config.yaml
n_head: 6
init_std_qkv: 0.0545
optimizer: "muon"
lr_mult_o: 1.41
final_lr_fraction: 0.0
MLP neurons of a small language model. Each row is named by its layer, matrix (gate and up: input weights; down: output weights) and neuron, and shows model dimensions 48-143. Each number is 500 + 50 x the weight over its row's rms, rounded and kept within 0 to 999. Numbers have three digits each. A neuron's up and down rows have the sign that makes its largest values positive.
Before each neuron's rows, "fires after" lists the tokens most often just before its 100 highest values on Wikipedia text that the model never trained on.

fires after: " c", " T", " Sc", " C", " v", " t"
L4.gate178:561429576493555487529493569518499551591507488491529484497544485507562525436551498589495499423461505413534502546501535452460505509400511440481441448457488571469518417507544415480435551479384473488531433514444504443478417631558530568471470516526513528525464546580401529447531475469506441502
L4.up178:599473479452500576442400508486462444584510592499423460473420459542508487486506523539632529490458517449532453471457454524433442579542529581542487494410490531510437518561503450481497550508565484553480482558482474424456414577582594517524473466547515567535464535525426538512468480568483501460
L4.down178:475629434490566580496552557539612533497507515486513488503467533538511495528529513542495436560538454485493486488481527484498506485528494520493488479470574595456504490484615508394524449468459413588586441436504543505477498496519527515581490482555503619549495458433546509542602582459375499529

fires after: " d", " ex", "om", "al", " gen"
L4.gate47:490448515471468447524476572463592592488514457473488516555441529483484648592403499501520504581425480496492570462543551518510569453576430623455468428557489417523427537516487565639420451429557537472520494519512566524490463578445478528533425434485526377435473587472505556614404584461483513578
L4.up47:460519558530441547564458491472506622443470505390511490505433514587472531495614547558546575503450544581508511499558462456465394453474427460498483526569495511494505435482398442549409499516491440436567545450515493502425568557515572437450584524472564462398507444450491482457449454428530565555
L4.down47:539506558511500505503517594556507618523480547561590474500486389531458527555512523548450533503492562467476469538544519522616557494544449600480493513472410434555539551388525477554436546515491540591523460485498514461477485510449523473453505506466602521533554499548485556472491602409515465523

fires after: "i", " to", "use", " s", " T", "at"
L4.gate92:564528586489564413496466416419565523465559542491490502482557518534605451489555434478549471405515553509405414525472514446557514492445501493508539554533550502572448466589479558502418507542441551545457535552439493564411498439505442471492494544509431498484499429443520519531487507487430519441
L4.up92:485489529473522436571464460540508515473483528512583517440480550469490473439561525519534509487483438496625448405479602458547556506529528443510494517519487521470473476497530445473461519485517467527460469396445511461520462590553511433513500548520557405638487511449514461537503493524434480487
L4.down92:445577432526430481520473531479428575440447557410489506517551556469523551566503519461562483486579437464495520473460481498558515476520520578475550456451667582506564447577548468491548482517442435438454425515503504495542521462538545502440494577463609520493509517516491511503437454462518481465

fires after: "a", "i", "em", "um", " re", " s"
L3.gate118:526507443498525543517427472570427535557494458556528512460524491508524589483494536557585465468592490470455442477581499447528540497498488417562485429479412510515515536530614527470447525516496458542485322421542386492454521391532500501545473536498488595554541498475547478527516480504542513601
L3.up118:540524432556480553432481529501530572491455516498545455393475435379464521501483481512487512573413536504531398621479492566385504560492452423533466468468483422395527625581549504474613547435564468459497450423428524546436461498504541540427438434565466516540458478492517566540478514536513497460
L3.down118:475517479551527513412469470476524472482459478457583476501447534462456469555471598489427471584425517522530480494568570539508585531449424520545530373431398631525518554526597584330554556541500508465460538507510561488557502495513529521552480517514515391592473465533497485474521535463608484487

fires after: " P", " p", " ch", " l", " g", " f"
L4.gate146:463499526405539537472467431505485490529494555572532491441532485503514570464539605513544547505487498552516596547640470427536492654452462539571529503432447521513529435489559622469494491473488525408538576540498456497540544525482506504465513476471502429519535443554477581543447541421489526525
L4.up146:491586454496448516501494570497461515541599439530438497530482493490441449439468429604458501453483489573512521442550497533573520559531459516548396621506567555533491520562484575535567468561522545537570519541478494486468508551461524576531437438522379511567514441506511568472602535552516509537
L4.down146:497394510527422511479527585513538469558546536481596544552452432478510508379495494543456482548499460385466459539505458484485433558470494529580530414456486418493524504522499433546395556533514497431500523488478515522409438499415473473520475485500469434446538577533503546571524556571458417413

fires after: " St", " c", " C", "st", "c"
L4.gate283:477483509495451586466422444460546484433518604443502526428458483475501468424554468561494437476451555549469510563489406514491501433498488400490494493513409646394624467553417438458499465549474435556485604548459506527452436414494528462502542523541571543486427452444499475483471397482512439563
L4.up283:516479537461478421540425501464503560491424593531513465534505503488546498508528495513429535396449523484487534536507496548515495579513487523556565379442448607401510551596395471516533491554515446478513466493560500482508510458474525566516457429502569482445499610449499547516455518459466500471
L4.down283:490489469464464432498466468570511440529497576389466538570484414514490491499516515539463457598519536527458480477447566518598564435423512431449573500484502455438589423522515511426417524559552444572449450535458567500512443497547510539508527477513513563564480426457464501519565546419538560478

fires after: " N", " R", " K", " n", " M", " T"
L3.gate162:459438474431525509472551384490480628445471508546542605468570491514549473524517493495561431467431439537534544589563465473455435510445522531485510572417501472555600465520552487440419428504537462581444566368507442514553452452488480530571474437516513556478478507508490516604570479463495504503
L3.up162:497407514531499519441456548480395478426574443537542510533485491469543434541486431486643509490508477571533485569550526470447474494427454526457474656452549527480579482510462528479449507469616499604531512464530587556546487472481487549563506457535507595483461460458510580580544506534491489501
L3.down162:474453470553460472456482527481522409487488405464469495569504467484541478555530575476537497486465495474493523436498485584457532421621456424513483537508545407565401543432518457465447516534506560484521480564516509465539555510490479549661545567507480487507533505446472547330440508575467461461

fires after: " Re", " ra", "e", "man", "ing", " E"
L3.gate212:513436577489510534500472567521515443481550527519498429454506488567401519464552507465506489458534597463483551592497558488527550479417477511511489623453479513475551570444493481547489605472531463509466497453449619485514533500398466563410460525486540440564438515448453525437489494546485544493
L3.up212:506467478479451509567545540559484484447474473517483441496545498484443516482551557524468474414521500436468418480505445380509517402483577543474501558459524545437471433533455584512467574532473448466487506469458525503433508483456572573370512372469573479457477532477444443488539429500536549638
L3.down212:492421624438500525522446484456498526454495504499398437440552449501509460526511586478517477516620527474447484556474479483618548544450521508559501500437505510554435516415479535506562585510496426527470479549483521465499530552496589550543540466437545508436439561427500355504455512480488506534

fires after: " m", " s", "r", "il", " act"
L3.gate457:391532437536495472502510482411499554447490444430501512480487465444506576489525476468541493442533429458405529451514471503573435500595474457586540404434507474482583430512503592488564419551424480422515432492556531609551384514554521457497495424405454594515450488453495471398534414482546540409
L3.up457:597512423476418477605486468430565422553494442404451470505581581520457464459527504499433499535561471490526414529459447544485504537472559413442451354530494530496543482460416442435477495487469537593531443518474427583451531464480516448555440326566470595493459515525534450505532549524409510473
L3.down457:478482554471525488534489485449468498438634528442637507467445448552563475531552434456479537437489387484545495458452608463590447521523502517619534567449559532507566369523537468504441446492579425459483529399560579592538510466500537495436520535425545522520477518427510502429528520524502573450

fires after: " con", " m", "e", "on", " I", "th"
L3.gate403:464534524454535475498508479396572574532557506450493486551515472542506481470515498495572493420521588433472554542484515469485470537444606437464426412480466448506560484468462517439495500498506460543519450480577439500438478493484373506485531554388499550489491513521553540442472534451429464470
L3.up403:519496439472441525462561466499539422494545487433525501480468439534569529459523457636464449474614570387469465480564471417504451501565533543474470500524459523466554554477415526436445499502542543505437523470511478460520401458579473469504536473501560642562497526498481480425521460512437499431
L3.down403:484516525488512474468570506617537537538464482536531473509554510489533458566546606457603538471470448441475518510494568587541503457515564503499494482428487479505504423508465458535538451488544598463472434511487546529448635516499486535552529510450454534421468435551507416531489479461445493483

fires after: "oot", " s", "i", "et", "a", "F"
L3.gate217:581465565427537469564487407637471566419524494590341565453574481482541505497632516461477504548521536442498460514454573395549506562601434426452504493507500551470457511603497445584497454451505469559509400477495598465477490501486581527467590608511486418457487563405582524511517459519553511368
L3.up217:546514527566493494408547467582509554449544482438491583493600506567472542440513474445627515533589435583488518479502509422531475449553484450453514374530518517512520483478520477411408563512419515442472502433545468499498539415555334492536507504487471473544469509449552585559425467476557459468
L3.down217:514501527509608458583520479484405431468492534498472527447513474564527500506478488530532476500513571467503411479479543525459492458592492507517496525507526463537603497452569570487412550558447605517565547528458507599536461474574547384542546400530488533500401579564511523527475480478529455456

fires after: " y", " Y", " se", "Y", " th", " B"
L4.gate397:435543568503482548486479511484592559497483433397521487392376490476557520590440468584417518508487542533502449473462480430625476502549439451523458528460442495494626568478559485521511490511413508415422509479589452528510492507545424431456526526426556493538418550591493503491479489592535581498
L4.up397:460406444504462468472535422518433511492647474436512568450492501487434498566487572570448503587512491528545567515490510449481484494544533493638466466526471474547563597536505441547446582503545478492524501581430508584541506586487540512504492560529502467524435486469563476496532502508391582361
L4.down397:500484460506550481487560523516595448492533493503573384485484509559454514509520494562459564526481619476478562586498529500629536472414477465416515489523481496504572516494440570529605508503385515505489574546497477518492440434436482500572447538501451576474485559483487544494451423469503440460

fires after: " d", " c", " b", ")", " C"
L4.gate335:458497533464529476433501441485557534543523431496527511499579455531396523463502561569514569482460544464472543548465485481538571489463446480559517459503523429491553407531435508546495554494460432569419537526481534483502431514571507598574487554552547503490476567559443483415512595511510483473
L4.up335:411550576434508508510480523487497498556536518471564505405452419515439518489412577572503507501516525495540557454399487521441531505487379560549492511461520464486585429452436539530554477465525512484455560400545562455450483469518558519555516618575594552527502535477612511441560551476553430514
L4.down335:551596506575532564465537555402459442507548521470489525618428476554516496506505435456487512559541449502483490502551444566529356549527513498441404396560471532538467561560450561471536383483453472450491402481514523450487555529455495503575496569476500569529461528451602514522521462422466476398

fires after: " c", " ex", " K", "x", "un", " H"
L4.gate233:553463516469511469510379482517585550463563449464493514528510543367474575591441464475484604488434508427579441525497400489537502515497517531547488534445510496482423491529440535502504460513417532540532511482507510488478528613516345572485373425533422538509493426498467490464451568399545461527
L4.up233:594439512539466521497491499508481439555418458546512574440496518436485469539505427586492476477517504513603454539544429538609449442473563489461481456436481487396535504524497456535528445518428450509432488451544508452655508494456466470519456455444578542486511531587543366509518480548515481509
L4.down233:461478524504555453528552550443432516465476575546510383491507534533491622583555536524493483620449429535459479503447489598404578456498521498513443506598456465604558481501441610498429457466480474453488476466463529488535513505483626463539548502479500398556652527545532516526518495466564564523

fires after: " G", "u", " Y", " F", "y", " A"
L3.gate132:477533469579570493546508545471447502457507468517517545490468507491530456544541475517504522550417523478543563516530521566528468470485513539477505578491487578579548529529530450509610413446531508579455518520400434507402586508513486467551475443420501497512480492524514572504460472525474521503
L3.up132:488472558473463506514531544505523560416518373451436451514476476414524468488514495532481560550540502464499435533521516534468517498638456424498517488562509473483481514541502472612509533423513501632394473506469528509537525391480513443395512488476504516647525448499497511530493437527562458519
L3.down132:497457479504608572474518507475519489495454557509578436439494485576525576473509481474478488490429561617509572490556453572550607473461451588543433482471414556497506483493535463538494421532516506398510551455430462515589497407585494514489461507480386604473553486428477496460528578389508497506

fires after: " ch", " Ch", "n", "ro", "iv", "ist"
L3.gate511:537496437440419540537500487567545407517518480450487418491447522468472491412583453566484472523472458522506522530564461454605439525472495541523515545578448448420505494496475501583436594476630569461547461488540470547551438522580457417540453460533493546601556480514474460508505501571430497424
L3.up511:527626496493491441451647605471488488475528517488482478434504511539479538419514515479446413575536498480453491437448557501575431570495598428424501483512494461526500442495534485519451487515506499492524495559498434508476479515390527541569466537563543473522550496624495590397474490546433533494
L3.down511:450534465472545509560435525515468562484476438506527571504449537440459531530358535521608489549504519380502541505445468530394547424516508455505512489409480521494553513463508549473486511507557446476407498519493516421457541513396484530499485488471507470490403493514445462495445558508489523471

fires after: " p", "a", " P", " f", " s", "j"
L3.gate305:519545522500420511457473477507464483528487493515489500535449519509491462485470552539478437514584375529462495492623460468630435519493445519610479498550446472542470517443388437608601480480526455495545579504576573522470512487446560507497430547478557452504574505350485476439460511443450489445
L3.up305:546606561564430434467445452499454486569519555564529546386474558532455496506427534534467508443463418464520462574543479444530480508547460523504421512516500471575490638509491483545565526481512553507467512463433602489486422509544453546441475537497474448482484507524471541512469473412435472444
L3.down305:434485581505554546569445472446552437504497546493506487654509530516475517459470561470419537548470587421489485483498473547563478563463554441556566504506545402479459464546455475462504450497485421486569509563505519567617424555478499464534514545512488475574437509604490501572562549597567503558

fires after: "ur", "it", " l", " L", "ber"
L3.gate161:533521547479506475457485530511486458452531481445513552470464469586512556486526459460495590529505425584502439556511553468509557522400418460517451499502612489484511536362424536463553543517519490551560467531544533428485475482524526410476600456453547533463585431483448471529552450511525499462
L3.up161:534484447509556444362557443625565493420585447413466612369464473531559522478491461396510486470441364501425439569537518453481542511502520496507468529507539578433472485435460524470616505545501469529531432510540511531519540523516542498482498521507614520473483445450382526507516442599513497557
L3.down161:460522420536461474494504602488534541565453495471447466445548457486524451454523528578543451433452447483563434467517477521496424457472564452535564402486636541461414400538440603561531557461560482453519483485499453516512429472450519449469603480516391575479511458508509546599465522583490509489

fires after: " E", " K", " (", " P"
L3.gate460:536492557457628471543451560471451522514440494548517502471484546481536494509520521491500489427576451450584505486506488484485555515376554539504508524531476377521494484572397533499550433474467480444448474573502525467477461611642516513388482404514419525589378473485549441414523510400549496536
L3.up460:462535518456493402437450520551498497442480438550493559561450512505576486527496570514492469524581471481583414442493499529468523489430562524515505527503552431605496506550478440512542461472436528442477431552416533494528474569599522445514524575494467561553438451423467406525515478476522469540
L3.down460:565483563491598456575471575459470485544577445525433460473478414590495526433416510550548441534519557514519453493431517530499525554527584563543564468531552508515519524496457465535504582474435449473457463474439639544468548519493477453529529468460451434510441516509637504547587551462502456474

fires after: " C", " c", " Com", " g", " is"
L4.gate508:491417504465609474546399483589381525523433488428583575426524483608520412467496497498503514449508460520472488430430473446434482486475464567455487483552454484415482526496414427530456507522549524520389446472438572444489526461462438474572502560531487558472594495489523505551459491466502498534
L4.up508:517545501476608531489520550501449499479574420457544481568599570612452494523422564465425462406519489552515465482508479458410533489497559578555528591515510600541531565598456446441524392541499538535509503478534466474589566588464480544516474517520523490536530415435470378526485466523539417543
L4.down508:515546497430496585485519528423493498442513444426567501592558540577559491421473589491477516507475445487543467488441465527471449573446472556473494535503324503417474504550542538490464539485488520478478459554407465549533421591411455503525575480545432416542542419542487517600450459421493469473

fires after: " m", " M", " N", " bec", " n", "i"
L4.gate472:447557566441527465397593392486520504529474482522445514572562527451480563407604492453525480524481528423532540551603468570506445538487501447512486549551480486551679489471467475502496500574507479540450483373480446482542444517513464518452448395565519548430486465527485489517438515482530407507
L4.up472:498535635479497527418586461526448422519532462526405476603533538543529522493528558492569432506481513546621524493519567507499519478468375499525505460512421503547554562515498470477539632492531570437513516429536485477571456539537494476567476469510451631440456487518512526463489474449540500472
L4.down472:462521492598458480460493480535408499520478588563568390583540513459462502549452533444517548467503519487541473482412506479432533469464456487525504429393565481532447494514458479574436457563446397450557440578593371481456544470484501523518511514525586470548483519545445502540508501527514542547

fires after: " c", " C", "ss", " ass", " st", " St"
L4.gate53:455546501499554531442521495538469483558376491492458485505463586490569416545555392467485411451433523469514540485591543447433495619462532501597513504578575420394479491537601445515416522414545578539509518490536632499545504459537460531554537515560545542524403489452514540500431554504450486436
L4.up53:572416469481560532534484525482523507570435539540566414490494492538492466562535454385474466495516438482501417577504607479382549586490481512491463425554422600520500389493488448519387520388544634478499482519588505519530427452514542573460514549588425433601425501465524500517427512455476423544
L4.down53:551499619466615533528524469461464420452489444450575502439572512556436456510529495512454469501442589513484496628507537507364562467432491428535429502574519537506464449546534543567476431455508559500475559445508509470512499496435515541537416537469437503467479527470552560486450435627464422508

fires after: " U", " St", "er", "en", " Al", " C"
L3.gate349:468593491501490498474492581579442516458447544502411431510475407492610454449567405575478450492566463429494575517514539443535484439426493525487521509500559487493452523485521523573524450482415496550503552512423485482473500462509461561451533574514532408504518445474511498549537533458610485507
L3.up349:546572606560536547506517443485503438519465583570483420540469455560484487487524497498505430501495466503569494501473489394520459558450492581614531401496489543506525464599522525473488505503395560479494549548489526412462567509560605615522485545500505469477499500485482531466441460451520508484
L3.down349:508547421523532567544472446480427494505580519401466514472378501417469457477495450588510500571550406375569395495506421431484543430540497501587549525524576527450525529515431495398512525431519524426570527530530539499488543521489528545522444553549530380435561406500534471476449444481466515395

fires after: "on", " T", " t", " of", "t", "ain"
L4.gate418:474443575502448485558451557549493457372487498451475579564496534510478559450451419487512599615468565495452518492523441500530450523570471550487422490507514560517556446493567436546441455561518570606592516473557490516483492502487450482523445447465565554448513479474467494518471510552590534596
L4.up418:559551533459492570566523475433514552493541535541512536447585499475602467552477402506472463385478547452502529469484443407471493468466516600488428511539516532474440433447543465502472388455505537490521558479459495474394521514437457479575555466454519513426530579591546498546493477555499547557
L4.down418:528567531448531452582466533416543436486496535462545383357534480527513531513452505551479527502525488368528446518487544541544505517514524459552545469443450513471433513543493452456498508497426546508534470560511501474473544478455392590472447566442532455522462520431514476489518498449498482586

fires after: " b", " E", "ing", "|", " an", "it"
L3.gate1:479454596497475496501575416457499448626568496500428561454483490525504503507464526440569520465469518513462354494513410477493515386415475524515435559497518536549498484411480559410497547428517416513433472543456544414514484492497498576527474548508518506395493480388513545423482467532547506511
L3.up1:581488531500536611441501482500420467525657472441503476486468475439465533516505506597469450479491406542447407487569549480501516458478482518493435514474457545495518507478521488546494513439496447400523417474446500424531564519572439509501447558472374545476448534515465454529412532591527484609
L3.down1:577387530525587511535555482496507554468494527593451491500460426473538578460492580569552515478483463497444472558591564609469524482439510434475457465484521547502520456528460475541468501453461469503437417444348492368483573525524472553531522532439532525451464502580554357451490545552453444482

fires after: " m", " c", "-", "ic", "us", " s"
L3.gate48:533470543541425517518481481500477458443469435533532413574518500508536456593617514473558550487474582468516428554439559471554494397493516463559517451538539554495562514524585553452470476516494511423559463552540590492534417433519528478476462494520561505413399558639387537489559570570522564492
L3.up48:587537468512483486548499448499435475426411430546600443533483483540447496524596512447446537620418485523549441434516431479536433484521538452490452406453534605430598523469557485491490489595510551446536439509518502578561496514594559467526488427558562542404483518569495515505515481453552528514
L3.down48:560538534484544505536407541460501508436464560466464596478498494402505530497580483520414419493442475448490620463417480430552506592524486539504511466471509653472521468404579615527445500539463517517477490619557556400616536559515495331473538485567470469531471576500517539462527470491479471498

fires after: " m", "m", " M", " Sp", "p", " a"
L4.gate490:606477546542495442496526499459439529472508496601414562527580532571449515486544521520434510465469479494527473537551506491533487499505547396461526464458526419488508505462408372561543496515467564527528451540428455452547481473477538491552515485665483494455408503507443500392384460569564542436
L4.up490:540436530495501389494462365498490567488496425471490442581527474591442508494490507464450513379432560539461550463485514579491506512456493416483520459565429547468546488424478515535558495460424566444507450610520454554469587527601504522528454535578507508526477608514448493660501457548537480459
L4.down490:401457532470455621435444537516491545508512432512467562461503404426533483549551514503476510517474498544463624489525476512531460435452541391506467514476472512399568444556493510472486542522521523409527388391461450478521538507472581442398393553522575449558554445574526423471419446439518466458

fires after: " P", " p", " sub", "S", "od", " At"
L3.gate331:572386509511502383500498513524588498525448611489499501497534431479494505462525510490461486525448555469416507452529582527553511568513513434571613524521509455453505536409353533432613473526498505566479574450548548588404462539551461604434478517499515516491451582561580500458523534487432476505
L3.up331:453451510569559491514512497534496526408418490481556501454501471485489516489491529476544517592526425430449472441496504491548533455491471503531508558507461466545466544489430494441576518590512453564595543495534442559510529500563476518477463447472480535564460416572508508414530399521530552506
L3.down331:582509493476522490587499555530497530523430433496542490485393461574616505463398571519446484598512428396431450438558502448523444450473488531557545531523496499567542631505492553396553536511414529526508536355455589551491611534470587525502456538537540490559523494545389490449515585454473548529

fires after: " t", " p", ".", " P"
L4.gate390:559531480486451430522497423617604518501545447506462495482512516467508533553407532538460481482556468471424479527511491494559473524438607373476501571509549502496449531516468445496409584540415480426554402418471502492467520517483499527572466486443478561469524457488430542475478465514496522469
L4.up390:508470573464408476492612547458600390502456597538484607496516483467469513502439516541444477466449420517497479552617463512469589466456497531553500493530498468453517547469514575449533466499413517525446453489413520490496495488498476553609541567369470460483517454383459526573487609536443528466
L4.down390:468572586368482490576571491506520449550495419520532482465523526492489442485531474483484468472448550523501394520610517488446535490455515551482496531458523402569504454537528499491537509533423469564545498437532511521497426463497506521622434529435501545500438539514452422540511442484406588512

fires after: " F", " M", "S", " D", "C", " G"
L3.gate339:537447480520489454466509564480561516497378502427398490526474450486517507541480459486489522550498403529552455459545558479450522457471491515421500560564522523451499490570497492638534544436457480471561568553548506515540485426506517531465465529460475461492515559530426540593411555441511531472
L3.up339:644470494491526485483573489512532610531477469557417532586533450486484464435434469446514491591511465502522499450485494569499506423587500413547460522608515507505543462495477500568509481511532614535487462491448523600513559510420559492437492560501531539525585550448515518576415563489570539524
L3.down339:483495534580599528506432495465540474486507456479529587512519495462535479379516443418520461515511421528476458565465487526399455507632483529397457510481581555418513428559531448421509498516517560518493484544404446570397508466498479466497507505535465427505563427450507422502554420554480474475

fires after: " ex", " un", " p", " m", "P", "x"
L4.gate55:487455578440519433492561485485584483557481554559444458544566484456492518581499483578495538519478554479419412542598453579571473544535558627553482545546465469398548519554398536404452523570471443592558593485471515465392505478551449494472512506473495543420511470429507484569508526518563491538
L4.up55:533468513574459364473543475502479515469414508465586485503570531410421573549480505511489502444492429577541428425654439394564495519481557481504418501480424504515581487485349487526465538492393452434549479406522411541533489464540470499523523491547595569548535464518457509520417548429489471468
L4.down55:512570493529515502495513473413514504498455541480461572546514568453406544585513535529533585499465515502536494495518421483423484486483462477470407538470448434463476505390477586486512388542415538574538415524538445540540487549472477573574451448539391472488528518483479445527590532479442555532

fires after: " T", " B", "t", "ep", " t", " st"
L4.gate456:602506536515556549481401496512476502480466598486514567490464426602540520446493538462406486518503573532456511522484461459605479641504557489512441493464537490561562511511553615557596557446556570506434619554449546600601574530561528451516514503534546549487445515499536469424519486529474490476
L4.up456:544558475465478493459528514463535516504630544564486509550492619532452530573407433590515476514451529494512487511464473558461584476544514492593451443420467556508477543487612531481546477484567574506445448566520466455510568568583548544523517479601577456515540464469533505502521448497520528508
L4.down456:539473483459439527492451496502547367421507448453518592504484482506570514516553482529476423455623518556420585494488466583526596484532492531535476477449559501427572487457481458597506525463488520489466465482608462536444501445394477429557549472505493559446540487394554570545485476390528521480

fires after: "ro", " M", " v", ".", "n", " n"
L3.gate174:441553514470474454530513573472534502524538448499526410536419516477556506430445495519553539600496405488432467482516475431628394470509429539491472406554494475475465611465477433531477576473560539587547544508546456523527543475551484440440519519502508503492493473462414562479457498461563477410
L3.up174:588430585526379607499584485563544492507562429494421480507551496641598653566449536443481548444507482490502507549524568440500488498457541466552442546545564396450536564507560498497500531529548508489551469514524563557470486473450501512468430492455601565522544428586526526475504486408554526673
L3.down174:548436521663466463478501459526532618441527465434441457508530499511524617499379452452604565503566509495549389458464627506430452412500499539576466532521482437453546519481551489572550530487459558469515520501549543553458400455559547493502497509501532589493499495484485482491508524535458512547

fires after: " c", " to", " P", "\n", " T"
L3.gate478:576525482507515483526535559455519495425437573544481531455520599471519504440520477452379566507567521472504580513556537460502529563452441495492498458528503530486536524484449657566431476486504485460505500463455569547516479485508551429419488525476480480541504471468508473497566505525534484442
L3.up478:541515440626435522458468512541433473552500503613508505467443503502493480519560545525443499529564526479460541498535603472507562510559448528425519496587475564500500464480359541496467536458499574651512499541501499483543401567507512512548461522477549559527489460475482534564485509503553450422
L3.down478:604508425544522528541494474474544499507431493444548528492401469462477518449466529540547561423560471523464373485443559506441449521486554495444529495462574542494503526570591578470487427409545530447423562524533499454465452498476498525517541479436496530529504483549564567518438498516607510433

fires after: " C", " c", "c", "C", "oc"
L4.gate327:515570441446578504493504376527389588466456468467480491441448472506480509584414474449535528539520482434392522500469500502496507512439458544393441490527497531554429527483578528549519435372440508486511450524436552541501464481469594492491471539514481570410488415541506432493434494363521555470
L4.up327:408535474534561415430443474463461434471414514393538544450587560476602492533506561548494508512501545438589531490521539476527567505472448588470539464505483571507511621491531501536530412463577527363602467476524575573530534501446456563505456444507486507557430421580505563557496383408478584469
L4.down327:525526494540562511505457520490472477487497437482514469493474524581441458520510554517435553546386545502497526534454497533581433508494506470385617457530518552506501559485582518598389492470521500445536442438515442436583461500456561507447564513496510512495487539467431516415531489457492558554

fires after: " P", " p", " (", "P", " U"
L4.gate297:551477444508468524518481472452576497553514507494563532489441465473450446565444452564423467473508458534550512510481540540588480445500541508524537529524607517465502485556352444561493595559543549521560503530439571493566452528506499497440511466489428516496445583524476531458439452502534560490
L4.up297:497577416453587441432507536411516472460446480483503429528484503473418494495447516543448536430585451436582439514611546432448478552471447450556586549476489485522572503454511552423463499493474430499552517442445530428400490524480514615496503524544543529593436408423540538462567499556553514453
L4.down297:546443477483504521549606488582495399579493515498528472597421464534559464517397541396563461518432479547569449470515526440482521514499576437463562508530502493478471497513537490489507500513491481544506585556515518510490554464457503492526440515537347499431478380412534506415483436560494501419

fires after: " C", " N", "c", " H", " St"
L4.gate323:557607525463444476460386443492475477479435523422455532564473448478477473580574494534435427545604505476545513507503540496492511530507492515397498408507502592345505518522462455434470434371511527444425443545530505472497405489474492501503526535548524549419493526534547511637412538545579485499
L4.up323:507549565535467450525512479490586503393528589517523462555568417469464504559537548423423453547534519471621468472450443501649556526521429572536449603470528572431523538515403578498453548476484491446566503480480438506428514535474505511504434486530495522518457544514462554547471510524604497492
L4.down323:509544543531518465531501514519492454522524518526551614497514428443477456588506441530438469562460475531527558492543504506428578366582494456546547582479549514484540466466454510492555462518520463568508494521534436370484576493544526368489481538473468504465583492561457477507549558620614541425

fires after: " t", " R", " m", " ro", " T", " sh"
L4.gate225:487560437566513437538581538460520607425419485495491556575495536568499508529451560478420530466470543423515556535504487539487464569520582474494516494559594531514538521488529516504408535458581463465399586465617509581462521540535435483419469462466595545528521460496515513518452543457581520541
L4.up225:512490495473441493546572523408518524446509560535550522544433701553505517616479620489474444443504441553530470511530616412518471553500530481532518512545520495572542476454522580621479445465532478535490530542517414478427513521515492459482479427475496455493590562469457631472576531502482499472
L4.down225:587561462490554521483557586485457565402468452451534542496419416481536438466516527477511473457442568537553460389456580495535557538471486512471482529543517526497577535545475521467554509515500500577370485451529534486490483559506509590508514508450530466515596501494558531546600427557541567476

fires after: " T", " t", " C", " B", " M"
L4.gate421:561455514499530511480468542470508590441614561456572440555440514520553595514493443458530528484569540563525534407504466504439538593543495544456522445426439469536503500450515639474554482444444643536542444416480575510468459555497496553479443545545508480572518510544465421518478556423384460454
L4.up421:431459514525535562470503410417636492440463530472473505546383538441487443429575477595534533448474539435622525583468522489480480521499448587541537440509425524518468527463463544420472551476416536517527464532542543544497422599503519536472567470521488440508512549598554480494422447461476598507
L4.down421:531515430505514535513537455470465452424504517542465554490481442483446487584421457558474548415508536437530548521489550512634567444500525529542444528470528492536486520535600539522491412611461407468477513546488507504492417478469504494472615448497421604529532499503548600615435600457543566444

fires after: " P", " p", "ig", "ear", "\n"
L4.gate451:562490487473510553518457493470606506512510470617499615489497548558506444502488494504512543499396550564443487505449502541559517481494424446541552436422542511439445458496513502579494489504449514519547588453489589576425488502510536409457448513488513458536583521500460420438560411604568545500
L4.up451:532551436539522439522473464500559540508616445469478490466514585467548573455590507566537496451500520526599452427404488525539521534437501531486554373579575549547464584396504474456551555538532536470529446544606533537515471575571585510519465535573452597493491471460539498506372543529543454524
L4.down451:525554490520499510541493519559493504523454435491490549525585511434539523524597533563488653433501552556462425493512454485687462508539435434503602538625513575525576523548458418541473483535493501459544501519441568501581587525512564548504464476481445584487486557513561544527560485535549474489